Weights of a small GPT-style language model, trained from scratch on English Wikipedia.
Architecture: LayerNorm before each block, rotary positions, no biases in attention or MLP, untied embeddings, attention and MLP in parallel.
MLP neurons of a small language model. Each row is named by its layer, matrix (up: input weights; down: output weights) and neuron, and shows model dimensions 0-159. Each number is 128 + 32 x the weight over its row's rms, rounded and kept within 0 to 255. Numbers have three digits each.
Before each neuron's rows, "fires before" lists the tokens most often just after its 100 highest values on Wikipedia text that the model never trained on; "fires after" lists the tokens most often just before its 100 highest values on Wikipedia text that the model never trained on.

fires before: "0", "1", "9", "5", ",", "4"
fires after: " ", " (", "0", "2"
L4.up118:098140086093107121181138113119163139113082093086140057130137132118104115140134188148183121106221127115111136123090156114119119107110091093155166144176195154108158119190155124073154175093055153167097145161121109147092099125122098123161108091137137126201164121114098111114123164130129080086080111101122114152156123108103192170101099068194095152140117150105149146165107111141139188128099129135103086048159131147157164127140146099152070130118108087114130180096169092090109064123175107
L4.down118:095141115089093169082131090112143128094106119126113122136096124150101100132118139129213143118152113104069138111143122130100128102163114079131126123141116132138131153125115177184125155224139160112084117174081152250064123143145087058147109090181127171184145115126102115112163101060107139087119135159124141156091094134128164172139108139165140120166113121119099151179117131102136195169118147172107083103115168091149174102141135033172077136136147102147107123077183114091103138124140115

fires before: "0", " |", "9", "1", "4", "2"
fires after: "–", "-"
L4.up900:107141128088079136142137110181160137092159134225153086099143110178156083115148128131131122099107163123134134133146073113100094139115111177145142095117107113102124128153121113086190155172205163109076200067134097108129136147147161122110194136137121129124165117159098121094152188145090107112113079093120118149168096181096134071104158134183144154043160131118147080124106110143160151177177103052120131082118185108136136119152135144136149161094110077107097165123160094093117206112129163
L4.down900:161155132144149084178131145158165145125107112086130155157151142110080098132190179145132203096144098171160057140099195112131135068087094145144105163179143213123100113136166118123115107142115096172078137147136143110128166101124118118129107103102094150119118182123176134077106077097130135189092120151102048132102186091096103144137126138127077096152098139117098135141129097142057161082086148108079075132151147205102118139183110148111109113122184139135097077180131158185136123140117150

fires before: " |", " ", " all", " the", " |\n"
fires after: "%", "4", "3", "1", "2", ")"
L3.up291:085134133195208136157134103147145138110103179092114160104142138178180120168104162114130089125138099142098246133156159108131079160142160103128123187112158086106091116101090159112167121109113129152101124107138124101140147162112167144136130100113189110136133172126128095181109147099113129102070077121144107204113140063125142124108138135137112154130077155122160067125184213139057104105087172127091120075127133053150136099107148120112128162082096174113065136134108098162129114127165116
L3.down291:175131137036066101137145111117128125111198115100126137104180097166107145082144068121082082091141149149127075103121068135136171079113069153148095112156082183185171087154168095158162109142160172089159167135155135138136118153135134064095108142116145180147127176080132082137157126131143139117157132110123116073138070164164072113155114149133144101121159170115111107133149103165110169120182106089123132071090140145168142179197136097124121103158109136106178155090155183127175126152105102

fires before: "0", "9", "7", "2", "1", "5"
fires after: "9", "0", " te", "8"
L3.up462:110141171151106175137074089123152091097103107145122089086160103142183154150103146091162175140111162153119140129208092128138086106174177154103097155130139144103101137134107147111134095116126112115132199096152116142098156162166122116104093123134106116119117132124108114152150183143108105155120060132147088169127094087130156078100112149036177163152102126091116108116166167138089129137193146092115113046113150089078082066122097140155114153138088106168182158166107104216101070107176170
L3.down462:158155221141080078088222185055111174147164129170091121156123094108146185124125144134201098151147180129117112106144058155118136098109130125124142117161127117115129111126055152129178083194116121172106135149102086129101140173116117080077125057116102139143145099121064120124136154098120110094102129143133148135140095170146127114162182140131126135137110111061124116109160123145152192171146124158085110145117124130141177080133135140119190088044081144132093129121140151114112081093143116

fires before: "0", "9", "2", "ico", "1", "4"
fires after: "–", " Me", " ", ",", "e", " N"
L7.up990:110169119159085117109081107157144143076128100146114159081171111157129124118158194153154094130189140126126152114107102075163128111155133130059175126134153120077166152192118145136202133146129122101168162124087081120116094149095121124124138237113112144147138101105077111088173121115142112074074124130093122129120119082127108139103096178180127147085115174135163142112201095136101131179138112158113095096150114105137141107221133143137095122156111152089082161108129107036165068102144099
L7.down990:203150126131154135123135127117156074129123155142155048174075106172040110108115076126068147134098093168182088123130147136130176128050132141155147174110136094098091179102142143144145080153107111121095118174152185114129148092208177123170144139124124077119134155142115107122047094083088132111138175104111126081129196168115160115072114089145134105139170125111139178108114115088137146181157155145131147159120122126103143182127109172138132107130137101143130166062091105185123152115101171

fires before: ",", " the"
fires after: "2", "0", "9", "1", "5", "7"
L7.up198:191152140150167117158143118096138064174126133097158153133102172128091109130118133104132057111142151094106179184114182126157162093086100181113127138104178146153075116114151114170116143099112158146123190088084093153080123110151113136159114073129120179134112119149157115122172113123134119135155094175169129189131128157103161073124086114158136152138174149072088122155180156141116153125124094168124127130110161181147091130122055068143083183079051030095098157108133107145092150164112143
L7.down198:166020159116118118108133140140132125151114117092175118096126138126150107195120161124178080138128141165091157153142071178165121150123102105124160076156141131121103134115169175109045125170142157164088178096115084156133163142110070112126138045113114136156147236138110085123074134107123147082136103146146156140098166092108119061066118127179159166150171124078101158160102161080164091133122127144173092100134103129180147089114129117120106142142089112114161174155125115123122120152178092

fires before: " ", " the", " +"
fires after: "%", "0", "2", "5", "7", " However"
L3.up1224:123106158122139138091085115095149096056094117091131129132070139194171167146092159187154083141105125127136240137163103070111189185119151143155150182119125132164096116096122132084136149099155191151129082107168093089121128112130146157166137150174160129119128132099162124114184170112108111112120100139115110118138094110097193102124151107153094175134105090118163110183130169101110150082073113176138144085151156160141115096142099096168124082070103110206108112153145160091116122118118055
L3.down1224:121097066093146085090124127123136114155154101103133092153137102155100150078145117117137150120174176057138139104149153180093158158140177121079111099142134143087156127133156127169118136127149126124135119162136120093125052154125157161104164157151077173099175100084124069130112142062142134120141174160101148152116087202147109141118088110145158110100213154089179123158172105102089166170172139133160093138047162184129109132138105055085145106078154194097147081114094143100128143183135157

fires before: "0", " the", " a", " he", " P", " F"
fires after: ",", "0", "2", "1", "6", "3"
L4.up1158:062130163110108134088129064141143146111159117097150194101096131182092164118125152188193064100144155108131164169127114129093124088103121118152108132073104135168104125127135180094122236085104186171121090102110103141098083170147129137152122110163144145182151138110166082166093118130115120089110087139169137148139115120112182171112121127169093114147149129101165094091116092113139147147074100129097045129178179199142110091199135123123117133087096092131079182141147155108122110136105114
L4.down1158:143109123183135114114188094119149122109086102087137114128169171154120146129132110119152117183171148111122178133110101155112075143085160100130142156153172126158148136171100101128121095132188134179149136084070110182127149099144080143071139069213143126106137094085190125158078100102156111086149100179145118138099128094061168153170115158118194140144102117126118141199117174136108094060097133175124046096146123123092070138161159061111110110087121175142159116129092142137093116107153154

fires before: "–", ":", " |"
fires after: "1", "9", "5", "2", "0", " g"
L6.up1017:095216100155068199113103114097101097068131150148164159097155194121142130138117148146158183117081092147134122136146126097054125170091116138089111187109119135154105143096109156115076128104127149188146162110107190154090052092126173148137147110099097114138086171135128086117119063101088165140113127126171121106125092154142151171097124178121107168118113133083114083131090141132143107141221129085132108115165121110166169097164159110181131120142152093163103184146140111169083097136072133
L6.down1017:096133153138139181150103153088117165121100137140108106121118187120099099110077141139163133115117125114120120125113086161101115138149136140117178051151120118150090130057161127164198131132127175156152198119153079168090170062063139104093151093121105177150072150169127172101172146119087127154142158136099165095124136101144150195149050033086170140144152120177115173115105114123169113119115080140154163111124094104122125156173070153128114159155170181140138104110147092065104122165091103

fires before: " /", "2", "1", "0", "–"
fires after: "2", "1", " ", "\n"
L3.up259:187124066151147060117147143138143134099154095150051154065190157111118142155154188131169159142176144179095148143157181110137106116094047104188082081154112147098179084089139103141127113117117099086093127139137113158084126160152111105168180174155093098107138121075111087186107102174174133107121131111127067128135159134074094072128132131163096132166113136115129167154188111169130101167121153136098114093098109100095054111166083153139168159126111124094131135099128088131161097111124105
L3.down259:101157109129173129120124199130089173177083158103139103154107126093084131126096157103137121100128085050110159138019124155173148154127117132095149133081190123136138128153119171132129119119187091139106079129145105153072123049125166141086141132093148108139067162151139136123140115082080121221124131103137187148145126202168133135103177106078134122060162065131119103144108172088118152150157133115142109130110094182157166114108113144113179136097084168141113124151143120136112173142084161

fires before: " ", " +", " |", "|"
fires after: "0", "4", "8", "6", "2", "7"
L6.up432:145133095099097119093116144122100108156066140154149126152142082070125120155132138147151127126091177127140147129171198141140131128067071144107131135078148155103083149150119131112113130101117120112093149080204142115082128142109129142128081155160113127174168081087115167167076137123163089121093158139125146145099134050071165120167086121116110133182074074123207081130125114095123177101125129182153133099105121097061105136143157131133176150175140102117238097160177087163131097094177145
L6.down432:124071151092142092165099173165147150137167174054177105179105093121106156081118147147083128066194050164124051120155070142133086163173176117099137147127173079147096111120096140103132133155134107143162097155153126052128197173061123157118100140140172186118134165126155123077135140158091162112142166082125143148119154153170136127083160162115121097144148167168103128098129115115121129176112105088117157155182125110130157126106107137104171097086124154120068167113119111073104144162113123

fires before: "-", " ", "|"
fires after: " |\n", "0", ")\n", "4", "T", "|---|---|---|---"
L3.up1032:115119123153165123105089109160137127086050122133118208089094139097135087176092129135128096172115160193156120112120136110165100104155085177183131085095144142130133133173153155127121126081106143080105152155170116074138154103114127145132189174100117136172214153116098107113091166107080165110099108165164122158088105139117102180139077133099082129155086103135235093185156146149131163142082122106069126082093158104157132170161106121115157144183136107118105137151159090152105066125107128
L3.down1032:085125118090157142141162158133137094093131097129098119098146144135108086122120157136126160143124085142122149146111161178091139135107107107138157139117104181140099143119146123082131126130136102161210136037151139053143152104129095234099133143099081135116087118125085154161131099155122137103129150169160091104097102080130075127141141113146160140144077104118130146106055082143141174143118117191142114179188071144085146088156133170107127179192085096146159163068170156190182143108071089

fires before: "0", "1", "2", " •", " /"
fires after: "\n", ")\n", " ", "1", " /", " ("
L4.up38:158147078074172127161147131116166110161094060131094112066176173044146095159093197096157123096164204162100159143110179139127125089105094143140126115160178133105175110145117082141156176122108094093129137151146096171067142127171108087168076158116107118154139091132128134080135120125102109163068130136086137182180131142135108148106106075108083093141138157101143140171166102118147141110146119152076135101110138130121157114157146109181089186101080128083141152104132070110124077076176100
L4.down38:073102173144173137081131073172121139150137144111142075112103150130115152102133156173149226089168091141068169154135139101141160076118155147181081093163137181138109140172113105110160115117124154067152148125096112176084103158100098145111143089164123126084094131090125126187156058072140114113080168103161173107086096135107126142202068123185105134131128159122158146170116150130130133142074150123104124092129110120080158148163118068107120098076151159126142100116181112105112151152164200

fires before: "0", "9", "5", "4", ","
fires after: " "
L4.up515:106112116113133075101107132144097117141137153146138106101128067136167087113074195163170136169112161185105113145151058095131086132120152072115123121115198114110119088167142121153119078125097114099193118138140137064098190116204146163105163152179097114124134191103060114134114163103123088119102136114087131116180111137133109123079164160158109117108108132110134150156190102155184181137195075102138111103119098175145172103212162123128116125139109106156102174117169143121083069154150145
L4.down515:158111072099131194198167119110150149190100132090094097121123152129057111172100152194141162121135068102182159123156132153139145136119144132102136127142128149081142129105149110086150097070160195154134180192121092130062171134072088112138147113183136138096086083069131097152140109095131116197161131128113138114086173107103114151152159164142158121113077096163130138100076117131134077104090169125150140127105136103098103172135135089139139150109151193155172133145045143175089166125103113

fires before: "0", "1", "5", "3", "2"
fires after: " ", "2", "9", "1", "–"
L7.up75:076134128095118116102093092164166115123126166123145117112137126101126107161110211153188087140144126109114147092125137141138095156140109099074109133148140155080139087150172131147163165065089111134161233126112125108092187165158129115175124180091141173175097212141123105161184087117078089122055105158145119088179060159154140146120156178175158114132116145114110144122191107076096150169135124129146152126146094126158134124168155063200152126109161116118112137107138134107182105085121148
L7.down75:171129167123094142068132079145093121168168091091155151117158090142175153139159138101145082174140144090143095207144161111144145100164152134114057089127171125120133149109125165104158122146141115160166083097100157090117167114142162180132144137109159106076127102153154097108152112100198120148173140120107114163110126157103063090153092061135152181169180147144124108158071059151084090079131107101138119083134087162127095151106157107138127198115117149139121161185175131162062082176110089

fires before: "9", "8", "7"
fires after: "–", "-", "'"
L4.up739:147125125115137152110111107135106088108150124125071147138149145173167118093129149077135095151122136118106149104197099156126060062190168129073141157073131127132132131136167092153196142129165148113149194118102104133117131128171135107132191198076089101098140188152044114122136137136089127093103116118130109156152071118102169113125153157096164149090136159104124109136147146140113113233142112108176161134088116142201151109167142166101056131112139092057107146101164158142144114114082185
L4.down739:096138132129138083143205170177131161161095149084121110172135101115140116070124103153157127078127163090144101135169123144176150152125163128161091131139084124097182135108139098115081098121154152159082155175061067141074105117080165126123096126136146125070129144120146154106110180071129145147175101152146107098154165092116084097116171116108097109085168104168158119134137072144207146109048069159145113158096114157166119148141104088125109187208140178135085137156173102133146073129140110

fires before: " ", "%", " −"
fires after: ".", " ", "0", "1", "2", "3"
L4.up359:147099166147157098131173132129205141091100111093114135094130125099200145166136172102179110077126135092068146118159103146118144165125120080130095101183104143144153093130099159138115118133104145139074111103139105071078138116174176152136160158137160083187204164125115133200125143122095119139108099131132159166177137091099132095147115076124093147176186137145136107130160174131116130113082158108113074082087096131219138132213168119141124172094121129103060152119123072093095136104151107
L4.down359:145138061128085129088117139124140139075107091114108096166094166099133089087123092146121187147125117130080091148132141116147171141142157074152099121126141125180180083158142061129135130129171153036153097136124157201158146149105154112171156115168114143089141121102158099131175106114144099232142150143113093081123118160200112153177138109167084060173130124153128159169143171069123181049120184165090101128097134116139106131154110082147138114125147161128128103111125138092134135077079153

fires before: ",", " the", " he"
fires after: "2", "0", "A", "1", "9", "6"
L3.up130:123136103183145181108155123130090113109132157122106155121114136139140122135099137099166056156133125101134165180137117132121141118109137149122123156127069136165074122092132145119117161079086190152048121079135105175081161088105069120138126098158114155157130137095108113112116180125104124095162100190170114175089149129096184134120157089189082144142185109086153095131118131169153097132143165135133058132165123134175101083127172105179081145142073027088128154125115073181099138202145132
L3.down130:170119113144104155103192043111087082144122140118089142120172168141172152133148113079125099135121126127158174128097034153102106149140153102091121158156106154168096134157162137138147130160176150155106113049094126193118192085094146163052157095119162202117129084076154101114083119123124144126147133181130127165141116104106160117128073122122189145175161174091144085158135130106119081104182142148106105142094144104124079095135158113081092128124107122157093162115164124086100158153097195

fires before: "0", " |", ".", "9"
fires after: " ", "1", "4", "0"
L6.up140:107130149172157162142108062121106090100146163094147068133174233103079089100117170121159120166149146124109167100091111132093063193101109145104085182112170146111117125106144134104103107139146140135105162121157182104144135068150156141137066084167100129143154119158149131131170129128134091106130082113157070150156084131220150137126135172092150178181094094077138116142108177101092176084120136056158116089117151117112108108124168100123155193165129095149145165143149139131065117117136138
L6.down140:119118142075108099121126167178132118157103101171181180100096045100173163195133107124098132099113118113099097153166162145176179088106109121187143100082089102128102113175142136137135120147125126156145116172085135088110092176066064094140159160116193101119128184115124140148083106141134134113113201117093094148137186169109124086141163131149126111092166230148119133078165079173162114116133127131124087138144114121135059097130081172131123127101145171141132073125119115152165113075092136

fires before: "1", "0", " ", "2", "3"
fires after: "2", "1", "0", "3", "6", "4"
L3.up465:118151129109170076179163131103155100101063158159139112112116157109137132095127179124182160125063182176102150073140140069171154130096076128119102148106164074096123077083160105117105069084092119166132129197138103088124159144150166136184145126122126043129152155158108099171159099102150095143071148126133129138152111120120122153126127077153064098153097138087146119131154131135129134081112175134117107049142128127099170147147070114119127150162098135078139136096118089136176044080142079
L3.down465:110112142135119095110132138114194114152170162177132063067145159200117181150110109065158151144193158098099085168137112160145159112110139142133190105141119145180133113162122130120090153108095150144127154095091159160167146145126134055176100119096101094121158163088130126107165148087133081101138107121109156124128099115165200121147091173072134125097147079110093129199178089135123173095127160065097144164112139152131198174101175115110133128066077125121075102099174095111139083105120123

fires before: "0", "6", "4", "1", "8"
fires after: ",", "0", "4", "7"
L4.up688:118157171179143137156159112118126173089152127140174135084121104148146105151127136152129092139132142086110094115136103108109093142078122135135084116101106240101110152177121141101129118103139182237074159161130134159101143132135092148178106149155047101089147056110153127112128087113131157043124091155169112123179112081069162169162124140155175130103108139120156070128104132168091151159103124114096106102109137137189117114106113110148138149096106127154083140169202151142155052109116149
L4.down688:132140116136158109078122126121187103134146126091154120125138089187149091105101191123203061124131126111093122094112089131113082136095130098140147124098165229094116124147161130114162144120181190201082142135108108150071162146113091078143116152165096095134150137094142074147077094089133159145130100148135102146143092113100195116110140088163128132144082119102127123155087172158094159122118125160099100124155119192150176095169148020153127148126103147141110141144190132096160063090149136

fires before: " |", "otes", " |\n"
fires after: " |", " C", " V", " Sw", " App"
L4.up397:168115122091150074135127163089137089076133127129068151096117120097167159148141143153145105121151139173106141083143162118138149131103116131182136126155167183093183099135129153190056058118069150136150164214093139128135155085150124112129140146155134122108110122177155088116087161144140106087089163162095125060144137141139140158174076133154083141150114087129132123152186131153119157101096196133122132083192123107154172123142073113126086114091110126089128108024167091068146091113170118
L4.down397:146103128111180130157108152211139167120122119152038153091134141146109160126099112159179111115084153067147165136123129051180149073083132183161118102158085123142128109096132144120128116133104116154124117211158184119108156098162117036136133126106128101130146179130165125118180122033179137076083112107157074121126108144147189067090162093130148129080121140130093100140104131077126150062123144115088136132147117150134191140139068152102132145116121134164168131107165123152122168150138122

fires before: "0", "9", "8", ".", "1"
fires after: " "
L4.up562:140144129139112095083090139099134083113155110131085116108098098126173077190120177146187042138176192122100185089169092129167068097091152124125167113134110167122110087121134137134162136104098118138127201130102040129070112154093120112122161194149070107115127154147091105142166148122089159071117119144133125133079102078095135127129113092147111162112113112129091124114174129152077212136118089135118121149151123143206119127173125115171154087103171128126108193120157099122166112083173125
L4.down562:192154085146109115085122167142171094085161118155095164076147125129150116132124117123199102157156123114066132132179113147134118146079142160130162077146131146099148083147138181149148125090098209107098120128118121217120150109096123014146145141133129096127115114135107080122175102067105174110131134160155124158102128110150150161085122145126093146130101117095081091136162158164128205121132108117112111160157129105163130065101127023191166143115141116106165163120141134144124070077156117

fires before: " |", " of", " |\n", " "
fires after: " |", " C", "n", " a", "2"
L6.up921:201114152108158082125166190139150083120156100109103070129120179130108178116120170087162122139114184136093119139175095153135146077123094137150150085140132148131126135131141145145110086141112192108073171131147075046171129119174127171152124137178129096103127140143140125121139122077141180165065108131134130152137114157101159134111122118130124197152106064122144106101111159159134153041139156128115148090096159092105193153110142131064166125129100084108164070066192132037137138116153128
L6.down921:120105115120103156142136155088085139098103095151125094076171106095092154134130101159125112106124086116190081120155082132157138144125136136208111122120104152146156116086114114128119085082064124124114115130171141183123137143137157015117140109145142188072177161150130159126165184205117111106161090138153133124185093075143139158109149108171110056079189165188167111127157148102124098080121071061108148119107160153174153161161113089156126170127110131141103154159102115131070150127161140

fires before: "%", "4", "0", "ices", "2", "ing"
fires after: ".", ",", " ", "2"
L3.up1081:134115146134142143081076118156116134111148068115137154144149103168116132148140155176193085175160148125119126163130116117153116126083087108103140114095176187158106081162148134126134176086144124161127189113110109146034087165102053138143101090135138128106119118096084133110149190120094088077086122135089150156098112093090102140117100115100105140163122121168181105127169146190110149136055118118098146128113125122202228105179169142102080156146130142124064102109158102126073117159184119
L3.down1081:132117141162173147130142133094112128145077154073164137072082169124148081124149149152132061156104191124123130097107139100134117136120164148176124182158123049133132164159101154074107131188147175119163138093162193101211166126133096091150133120125102099199067067144139149187072145070119138153156122106184112137119179085133129140136099110164134066140101125124133154119133169091120078110064124096129133130130096147128107163135065109049134125110131163141128172155122141093165104092127081

fires before: " "
fires after: "0", "5", "9", "4", "6", "3"
L3.up71:103131127127129106109096180117177139096097168091177097127156066137164122138118152119142135093089197143107179171203136099067133171086103172151161137109105070118132142143165128073171135112108162117080089137170137120106075127083130111176171137150139104168163134119180069126105145122153141084053104154113136149081079121129183140157088049156133119170083118099139134159138126144140146154094097062113094090165147128160118137165071103150154137110105146108158215165122088155152090137142119
L3.down71:144152089111093121133140137134161156125129154133109118083151117141142140129098165060175136075135144089135170163143101141060135174129119151145122121189115211139162137115145136132136158103128142162145175107137155173124080166129153068147107136141091060148163107118121101140089086088115090108106049136088159131143061097127161099122105115163143143208207151112079101107128087105106149125135109107106161146103181195166091039168132046201120117130131071129145139109164116130138108104126129

fires before: "0", "1", "2", " "
fires after: "2", " ", "3"
L4.up1231:130154105106136164091188099140102147144140171076112078125120101162137095139158165147198120113159083107161168112127138115128139172099129145093147183133124133149073114108111172066156171084115176167160147108128097137078124099120099089137132181139105132143138131059154086143150172156200098125119108146157132201071128083123150059069138093200136090155156157105131078108125034135143103122102080118115129099097161129132065109147123140126097148152104109105160178150132146144177131144188075
L4.down1231:190144159115108180109107113160160116094097103150178103173157136111103140028109117138168176116100129092151063089114116105161110086172166110092152186114131160162119194069126102112184115161138103105117118134058149179149145133124124142102069085129147108129127124107134130127132062120104167130171143127154131113128141095146070155125164123071136160159153186206180146158112168192119115141115134166114114154116098110090150108160214077140102107117098141113109063123139091080139105130094112

fires before: "0", "8", "9", "4", "1"
fires after: ",", "0", " his", "2", "9"
L3.up34:156154115175082107112083117128114110117157112170099097079140165114143082168112146120168103194146159095115130124136069147124070113065132101088127200074180245110106094127113109059151077132140115172140177097133122126110115113139111161152106109143132102093120094157182110140187157091141108075080109180151103121162110163123136118152133117173177161145096126144142064140076131168121118120147130125072135136123127122162171107186119087147166130107111126170126088134206127100088096127182133
L3.down34:070152172210131109076148105120167153076119113122144072116158114125111112095077162136191161156120110076090063086123079145092120154115121135152166155128085176156125139142140096152170100164139113168182090077152118156127216142104077144169104103107076110054122118167172129162149163103079141127107090135119122122125102129128108133175158133205083103159144136075130140100121170146147152098050126154099083103139125197157140110175168111120099133107122130144170127155165095116134082124138121

fires before: "0", ".", "A", "–", "E"
fires after: " ", " (", "\n", "\n\n", ";\n", ".\n\n"
L4.up245:138135141113142096138103120132134081082107144145129128077168154071096125164108185146177083133152184170098177062167091102115095119129118138115084136119127171108078064125163146140120152141033149109125151134066088126108131158126134142167126110152060111129150119096130069113148096151099183121064101117151077126108032141101113176127047148104143152136122149146152115166130159176134159127180139102149120105147123150126219104152147137140122122124123046109088185107168106111148118154151153
L4.down245:148180093094075166158094183137171116068150152107111144108138091149123139136159149090191133144114107079145097125125084155078086142122092189097113115102105136127144110141188145141092133106126143113093121096131162187153159137120140057175155126122105079122064148092134097084161120008084172098124095097155112177138094123125134165094124134120101136140093154136077101163148157126134200168164146100092200155132145151149180118112119066164125166176112103110127189110152167113100124147118126

fires before: ":", " |", "–", " –"
fires after: "1", "2", "0", "5"
L6.up534:124144110122044169191112099185109087106134113111124161107146115138164101147054167170167155117148127151106113137112104151092065071111133124163198123108159109071179168143132206125135076126160159151065175092107176113105048110086139130127122114120123107152111094168160118081137127149137071115084117165100076154106115146119131114102147120113124177136166068118141091112140151140148086125212079069127111072167109105153161133133153119184178170139114117148158172128111145163113116118121118
L6.down534:147110101131092121118072176075141108126125168114141085188105122128130069200161108159151086127141155150118128211165092090150103168133182117118087119145093139154140114156155102106138149194138137098123114108129074141070136097102119152170134144167119134118102115153114119124121110073166169149148120090139146109073095113176130124171116060123098134162137182077159132121082207136125191092094152172117131140119128119119101109132145161095090141120121128081132155116148070077028204155161178

fires before: " ", " Total"
fires after: " |\n"
L3.up1058:161146148070163051115082165148151150097075138082147151134083084058091070170074138141133139183141145138153131129146191145138146142123084144168100105154151145101126120115150162167101060105144098116084154160174099069125118092135153118152142165125127133167168150142121086124121093122095145084079174127158110144079137087161151127171130110156070165154087070095196158167153158175148188141076142133110084092170124108131138131166096120163137136107107070117120129109172092127176103104124069
L3.down1058:098121120061141134147135139162153134107125078087132106084176186143114119147115196170107176144140088113124148163133138185087122144096092154178100127098095134137140127125108084106157147120144159136139151044175164049166144095112083193146116126123109127163142144102123161116123096119128116076156092132101096150126130087130093108139185175156119181158096117107211115155120082142155138166088154116129093132193103119130052095180161134136136186127111115152130126123137106213139096091070057

fires before: "0", "8", "7", "9", "3", "2"
fires after: "9", "1"
L3.up874:089162137113065122142148070155067097126104167108125135135094143150123125160135167123179146151140141167105128119184124130155110127122122199094110197129131110126103046126163126193129080096138104130152165126137129142085078114167135127143195171137077140074199127161090051136116153150098149087140140153118059125100097113152178105139116060068161172130105130084147139134115159125138141127143155106182115127199150075137115123115093179112140125118147079156168118115188119172130099112054162
L3.down874:092142115135121148152168147078148114114126148091145090159142140156126137077090149161152070070128157123187089103086131180103115080179084151132168141115140093148142154152113114157102134119089051122088119129148165026129126131106066117154097124128083146154113136107172134109130106137129111090122111168129095150147184073164219137143166118188146127114159085082139117099109141102166167176142160129170096119153100106115107105154134185139129093065159128088071169104189157066160164171112108

fires before: " ", " D"
fires after: " |\n", "\n"
L6.up1224:111128124073109059137080093105147118106074132109162189122134136104160113141080133137103105163078088156175154108104156130116176170125060172142186155136141119085153205099125179120154152076117156106166170111168102055138098123162131195129121181090102125156159150132094094127182116117077136097099208148138102166110104165141139124118126159167077135138102088129125144169095124150142130118133155092107184096174080067119105111146161121162142120142101120151136151132166096210089151081134101
L6.down1224:128148137099116131183105113126121106138091082129169147107112163099165106126129133128000110110084111122138138116121123135057134119127065151144161119098137113121083166121150154137120145096146113116136187156161143007118140100141115255138133132149145117157133176143086130157124137154136117122162128121070082147158141145098090113144139166112133161120098143115169153121094129160151113142177160109131145156156103089105117123187070144127121147142120153155130110168148119145120139128067115

fires before: "0", ",", ".", " million"
fires after: "1", " ", "2", "3", "0", "5"
L6.up63:125113130113163188137143091080119142158099094163121117114135128126154088114097118148189148136125152153111159126113117112080089134085093107149138142094062126167112106131162134080105134083168159151141115150129125167047129102107110117132189086122140091153212120131164117153106139130103134127154151173155103168037125115091181144170111080178072146182107143071097127183095092134139162132067167177095122086083182174133118114153105057157121169124099150136125160120115075177124056102116147
L6.down63:137133125131105132060152145124142142144109116173165148149114144148142143098143136146195096195131113097058133145148119138165091153110151113108123106160118174160147124126168128081095174139183152160128109105109104220113104081105116169079118074196140067140170117137156092101136096146119154132108134100130173153098136066104114142159144099149083188157121118129125115154077173179115133042129132184108104097092183141131145087131097001120129139113074100118094126134175149137130112100168115